python train.py --n_kv_head=1 --d_mlp=2304 --norm_place="pre" --positions="rope" --rope_fraction=1.0 --parallel_block=true --init_std_qkv=0.0239 --init_std_down=0.0341 --weight_decay=0.0 --decay_fraction=1.0 --batch_tokens=131072 --z_loss=0.0001 --dataset="wikipedia_en"
MLP neurons of a small language model. Each row is named by its layer, matrix (gate and up: input weights) and neuron, and shows model dimensions 352-543. Each number is 500 + 50 x the weight over its row's rms, rounded and kept within 0 to 999. Numbers have three digits each. A neuron's up and down rows have the sign that makes its largest values positive.
Before each neuron's rows, "fires in" lists the words (lower case) most often at its 100 highest values on Wikipedia text that the model never trained on. A number after a token or word is its count.

fires in: "at" 61, "from" 7, "attended" 6
L2.gate986:405536482483490458499525476497489533654461515456537443473491523555476542592553558448538521486534521436604513541432539477453445535507494495421518491447416466503455482509521543504442513518484448510550491520520548526461538499494469565525506490594482455535462494521409549476498546489485461450589536455580487549547444423448535458443522461537450421533423623401493471560489501562436422548515600469441467525448434592444414549502392491549527441490463468573511553499552557531447476527517543544481581482492525512604521573639528467530533557598438588576500493496496441539579544501431429519
L2.up986:440590488524486435501520554528583509482444551517509452530541559443447570509558532535482578404504469465544523535490450534601393555429534459500433570503520530542462389516566478523497442600439489605506434535447468504541519558455567562516493544493532526541443448405468535464433410539493463451476588521568579532423378505511500419463451549446456507443623501544569449420514452466542419498529518505517517489493523527454518497430458475506512535435412452526523416399500474542510484402619592563487623483503499554516481479476560492566544587477530523547512459482486499422559484523501566530

fires in: "between" 27, "in" 16, "against" 14
L2.gate2246:491514407480516514550461527443431451503390577466430573446520451471398491503453452510474478555441515510459471439348486505450535446533495464581500507530426474457537527521482624473515507537476393456579557479487436522424468419559464483438549506476427515453512517531530500552531496528506510521453463433608543473447615496536500500470537527525504557506504398503536539560519484482554480447408484372568494498517540450473398514482533411435434553461457552515583472502345590457569487604583527507551524478553492499500546477495468482477399446542512536442496553532497454406579513524506511524
L2.up2246:401460565561469392496508542448522530543527438496512544587519604465509498540518530521413461394545470481564534521412501481535433480500555550421525485548587548493501454557583476620474553562530542620519508468559487499472555480525555486487568491583455488389491391508443524447458503513417482506561472490478534499428541496494489456407522386546414557490553492429542526539468642554510516397506554457461463525504518496526500508492539521590517510478536492505421498465532534453517480412624534457432545440511478469498534463513568452491493403492427461543389487467536524471601485494422540470

fires in: "until" 33, "after" 26, "before" 16, "since" 15
L5.gate646:448498463512475485395461536468499375579493479539429565541556448465466478515512526462515515495521559538464519464511523524548496557461577458477471523463474512514478535468544537618541507480520358543474541461458414523628543584490524510568539443545462401441558561445497498458402525427491472508564542399493426549459518539539461410483602499598518520542470391587483599508549539655472570425525547609490472438507606439482455492526489512460422499523455492513520499502508545493425521512428497480626408536416389528594528474427468466435608514480472455458430511420537544535420533460510539518
L5.up646:454556450495516500405451575538493390475455506468412551552567442469466581502542537472535486528486502473459565533551580540516597526464529452431487507511473536496415495552499510490588510508508417522441456466542537606509458604542535455514519442528444470424524597458635507439457506457487530528540508423541498470536482537556447508509544474511552528504511404596562564522578606534512588482495520512488478438478633471496485478515458447466481492499555562560515529584486566563482488550425501479525424553472478529485519518575480564442481458593513397478453504572572520496459525438525555544

fires in: "until" 35, "since" 19, "in" 18, "to" 13
L2.gate938:563545495507415519521464513519497535548534507544536569652492496500491549522482545448583475477509505526470514539542600557525592561470526440595514503493417467558449539509506527570505515445452493606460409516487444517516521534524483585589463583492459423477440497530560386414465500476436490464473463493508543560498550467481496540461493391480529507472569564546470545505530628496478447543538495578419475467495473617501505465457517513482493494527481505557519426434601534480460446496518562644533520580442556601427451444558459553514526513538437489440591497467542545530529434483441560455
L2.up938:502515460457452471591556559490507561510480572605511483541444438443497495527473549499537472555536465504408499544507606515463526555516447408556626540449447536499424541490518545461564486465471508611520458487494441457666539516531509520513507464512495455523474497496563402408503525432463502554514547517530529571550479497550490504468473530467501508566587479592499585502518590401408495543488556476522386444533543466475485501405476575511471487508514533522440474496583480483425484521442469556551489490419533507441544444520517529561521555568422432582478501513584486514482495515413500536

fires in: "of" 54, "for" 9, "in" 7, "that" 4
L5.gate368:489498468494571509590414516415520436455442396485505472484490526510515505448547404505491527512516564493401519503516489503498544528475485453595576447585567453525527518421519498450517528549559438391421481512512532447432472495492479388410495467518479536475553447506502504569525553426507435470607518494468471414413508483493528429594529479587518565458529481503552467485482556492606514443530466414476428515507536479512420591508501573541488499545569509547551509488466570435530403511441462521551542583549441467466529517489501508542406504497454416493393540539424393358534532518573489543
L5.up368:538407436516550545615512574408588450470570468548461434505468469496424517496505512549504548486460495465478484501566549547490477467518394525452494445590502509471547615408443563460522500521565424412499431490507568497480468474564514266444520444515527488467461530484518536564464462390474473473540452491473557486477417546390559413529517497532532574538550524461543435439468476445606539492501612537433530570601490495469436534603503516571600549530527534535560427443503533449528451492501430513588484561540477397505496538479549436548516515491615483473464439534413447432496474564617540509

fires in: "is" 14, "as" 11, "it" 11, "also" 10, "history" 5
L5.gate376:570543535440336438519481583454472509446477525589478533463457370540533531467524532484428521518440467502453577521441492501566500513498520522503484629493490540577560382583507468457435424503510465510486544522532509528442543479557543458518570481519567534479518484544511481545488494482519491429607455445548585512485569461496459501566530511488525389438465519574509557499540441491570454465530539401523547568538442505510538514522348581513413503508480488497505472416522455486466401505487566541551399504590485444467461506485526480618440533485435495467529553546445403542543545491454466387
L5.up376:542465469491477444509502488503426593487513579517469457542487523515496565510480494515443488557461507555488508525577410519534420462527502518532483559518552506472407486407505478581460510483467557556533536481495492509531526530507429557542581514507529519521466533608615549505493488508501434539479432455570552523472488455568428427533517426528482498466553426506529523510456398618520509609529511463565630521582562467475423422415547483538493467375497457523476569397463500483514379574540527559494480514583472460465553448472412513577371538477491524480499623439369499610455513439559449354

fires in: "in" 18, "of" 17, "from" 10, "cola" 9, "after" 6, "for" 6
L2.gate118:562530470554529494472504559400583470600474434485522484469483448549478461479536465502499494521501498460441560421504489515499422467450498559501329616565530470597402479492526454531449544532394575483568514547546501453431406472406520553541548447451423554518384582464498453403511505432551433510460432575437449503585584455484519577496563538519545515501556513498518503588515531504519493531411568476454430495446484402428469575471520549510482481531554418605534497504525526440444395452589513458556575537497510438372416512466540459487484590522417561405488531501466506473576495505532556562
L2.up118:526454510466437449432482467532568420470491572413499415493535489413548494467481486558449536503453526499472493574422412434503465465454495475521498508495507479417464471516520445570473431550392467453532590506474477530503507553426615572434504435504483421531410580465560550441375416447579466494521506613453534461509444510477586526512506512494531561517509493478470536511471498508447548508445519480475540456509537440511485531586475551503521478445463456569492448558468465458564554563456505422450582465505463439519515471508534459540486548490502419548532501452558388521503563561544572565

fires in: "as" 48, "such" 20, "be" 6
L2.gate1888:601497524500505425472453492479506418432439375433568483512593488581373476476501471458441442484490499549526574411492400516390564475498560550537457439461473544512493508546447545552488510466539521551478544495486564515505536474512523503426550516545505407473465580551490580452507500493453446523553442473496551518526476497473514360559406480463466483448437468458472561540503474512525445455537473446416501482530425504573434559515420575514487471504560526481493557547496501416456503517512484498424493534417482473483448537463476508572477548524492488538439499535499439517461460533464491530
L2.up1888:496496484397490500480573514472430540441541517423445387512462556558528533536521600430467375432514572513385514528553478462476551500525538535460437550455571454467483472511503516507507519443455569535589512586496492441539529541593437565441451616481527522515581473483584449535563507516549490434510500497560484536520438411547508435493515507533473504426458557492560504582500502439534492436537563447487499496503494522500455500434573563583522479566447530442486500474537452466613511436463501453530584517488514558422524565506494474513452481449527515550424496544469439551544525409484511453

fires in: "in" 37, "to" 13, "into" 9
L2.gate1720:508438510465604457546461598425617532539456491527478416447415544490426488444374462542510476466492554329558423454414512509438461489506504452514506537544502441433467561530527543483522469534467491483495404560481430470470555523494498520535583501484572441577512560508409496488491472460439443447413470497517396559431428529566445518441557459475546516579506534496514608497552558582541543538532540526452546555546508423520576419446476573475445588525514426626577496402537529462504571469469498496531517486489603531503555408596470493452484463577467471509446480531510456404541420594484459506
L2.up1720:444526456481546510527501458547512450458463518585478565538463525500452508500495526539494516652460467505539460570499457520510540640533501464501459582490547512558421514454422419484627520460518497524444463488545485553501579572436572495504529543508463539416482537594481488453533529501556448531553495530495507490443510484511483515606537431453468512467558474456445562539415430529455460543581552594416521458489522493507492469525441506506547422537601514545550449443492437502518469515487473446482398504482532538520517543595519447507529445537458403427413401479560551427466401489472470504

fires in: "from" 20, "after" 10, "on" 10, "born" 6, "at" 6, "alcohol" 5
L5.gate1058:545468537526540478490525531457497475583499484454507477490505453482441544425462558604480515594440521469474546557464499551487564540519440513394609586575555471468578497476423508540508514449492604413521431471438360469492535467540528303464525532458589437533489535542501546519420522501515432503506544408481485531513479520516523540528498460442532537436495440527484488522481501443501650518598507525450405506515512548474430466514539530534442503530447522572492446534530502595501519504469502529447525538510458466462609394494499528472439514518475459541563482530461422535496463457524433409
L5.up1058:517538532467499549422506510548494474549481523530553493510562408416454459533563516566473511519579546408476513494447438593613477643514447449441561584523546490376475485419498528523473531505466596418527448539494483491530337613510460509396583571490500499507410478520452485519502403499473462541524561530507562543524421470565442606436471562464540542519510479487541465477455529533475503552509474462505537588530499516583438495444530541598568498479483482508508520485550554587521559438440430540533498479545470572450512525463466524461542369446495569570548562520486530513475401550548473416

fires in: "december" 16, "according" 12, "date" 8, "august" 7, "september" 5, "year" 5
L5.gate1711:431504465490419591414489574481431493508485400425531457473554506507465520488459430479453480451464444430506476512487496472438482486446484450481495482595563490471452415482459512522433577562511547528514420575459494475634559425406501432556415561546524503475435475386500491500544500498550556618499560516564533518419437564459496516458455522537485440468489537490457517416470556526563501529540493498528481496520574556504539507559515529420586548497393487580529510607517541495523486486503580535442471519521491548500467457527566460520477468489500568532551567451575464575527425515512520557
L5.up1711:511517395513498519515576442411552484490495481376465405568525572476550554470429531510489487507499555485559469439507518517564430560556501543488497471477417506506500502491432600483539535535447486579559493484523476498514436582536488487474549514567480542377463470565493446423508526462513489499540454441568437566460460531422470426520543465547430513413561447439505519458459519525386407486358580550455478489462498545482542358519474442475457501527472568559504565533506557594500582532552530396550657544561511513541567455680561492505483484530459505549512455533643501508642544513463480545

fires in: "such" 49, "at" 10
L2.gate1828:449444575522539495571436531515323432510504460490568496497525499517445568563541561538394518545412551487470479390427491504415430488636534524457440529513453413520509542545537533548438563445486513570496452546618486499533484555594480459475549498537579574518590412523476485463527535436557507525513441448537466481418533423583471370522518539522415517375513476532467492505471454496482445566555535456529536477410432577530478454506545499622532382454459469509522488588546492546450530412470487481546473539541513559525492454567480512447516528519503472525489530467528492478587474450529505460
L2.up1828:550420472492448495541454505446466401481412486427523448465528514524406480471506518517531498393474498487453504516437419566497472500523506505465457447535492562425544484548549503571363657393419538523509432497505462491503429459483468463479481542458491545486540471424523542481486532573540580545540409443545496464495461505543488502510482374460507523496522585603431506491476525497514519441507499401499447475502506511519505469456444437546574416433481508382510531493508525474453494550531477490545509494461392496498484507501499470490625563416453522533508489510535449539518506541553566425

fires in: "in" 18, "to" 18, "of" 9, "a" 6, "with" 4, "an" 4
L2.gate104:499562525447530578457465515483482514497545491492348477527450418564393581568442453446400453495499477467459478526527367462414573453519450522408485551564567479473517507525455584520547494475556441577523490483546537513400490479517539525547583481359560519457513542578542536533570584594477459562458560455532495575382444501480493409487476492537526513450399404522459479432517536493479473541587550568532455561495479457483526555446627433546542507459443543543488513498432493471429465506592414428453393442491558475443499461474430488537579518513607470501505517529519516447517464468481469466
L2.up104:545494493464506461513616596444537515454496525577482416476503584439487395482480539511539453440604516555495583501483535465525453436536401585452543468514468512469533462502534516502501414514496487474540591490461584544470478381515493545463552458531537448515465446552566525534534544528469559444495480405519494538513438525556482584558569453546423416547441472575560396484406438530549544517477534514560477540499527463445548452513475541525463487393616498512586448486535495411524514452505469560447544543564521521496582540505492438511497477551535533465448507451605503492528510504496574493

fires in: "to" 21, "august" 15, "may" 10, "of" 10, "march" 6, "september" 6
L2.gate1497:551450486518481510586580489512436575514447479456502474547519477487434443402439558505393473514586467464405483564569461581540500477548441495494534432557436576493446414508561584532468531536443552434423472531468556489555524518562473510512459547509537470498509491489607454468504485520531526465487544415597509577438376524393485546584508534473543544560462508463471584493531529459547462529492446503505498629580520484510587466491512462457641530463435518566553541468583502426522497469548489501524539540530555492493487451460496470407453463451515411581500497478491535500542480553533473468
L2.up1497:512422533458493589416505484545370563577454492448431463498498504526466496475500459527410641514545536554452552437486444549565497488618491534500451542457550526446565506520411470395474625567469476479507530535514551543501533416469545481590506449488518475476504477461570426477560566519585596474508521545463535575470434517394533580557485495533570550520464545437383529490510531504495383466501586600467540496527456423446496516529528523466469426532518443522547427507517486470512467578552553506461538538461602427424471437539417503429434510565518495509559532474563429544537480579476545537

fires in: "between" 33, "during" 10, "half" 8, "around" 7
L5.gate1479:409434542562475569426498512491487472482479548458474567498510406421440606446450463454573484514542488458583524442502615557453515499461530521421506563508517478459397423592394453480570483483536526585482535522502473436550510466510560535405558473554468466498584653547422492470543433535481515464519563442543507467464483488496625494480509495563509522473510530531523459518502474551518470526539501490512525548491427421561439604521500497470475571425529549434503557523417512494473489570558545475495390550446497577548414485552517559444536486514451487490402524517500451504473493494499419475
L5.up1479:542435507568403418528413492485430454441534566500480579485503528506413516494391420480457533570499516537503550564517490498453430519562497332497562537484563486483430537532461534444445508474569495486471564562504493508429568496450481531489583486553520524495550430489485438475407500528502433478603572540512489547435537526499480523530493484537456546543381472471469626513476467522517455471484524478574367501466484482523537559549495460563487521568487476517500522562527445514555477502528478412458508452463432537487441549529512552521535463430420484477502463494419535533523515360475495437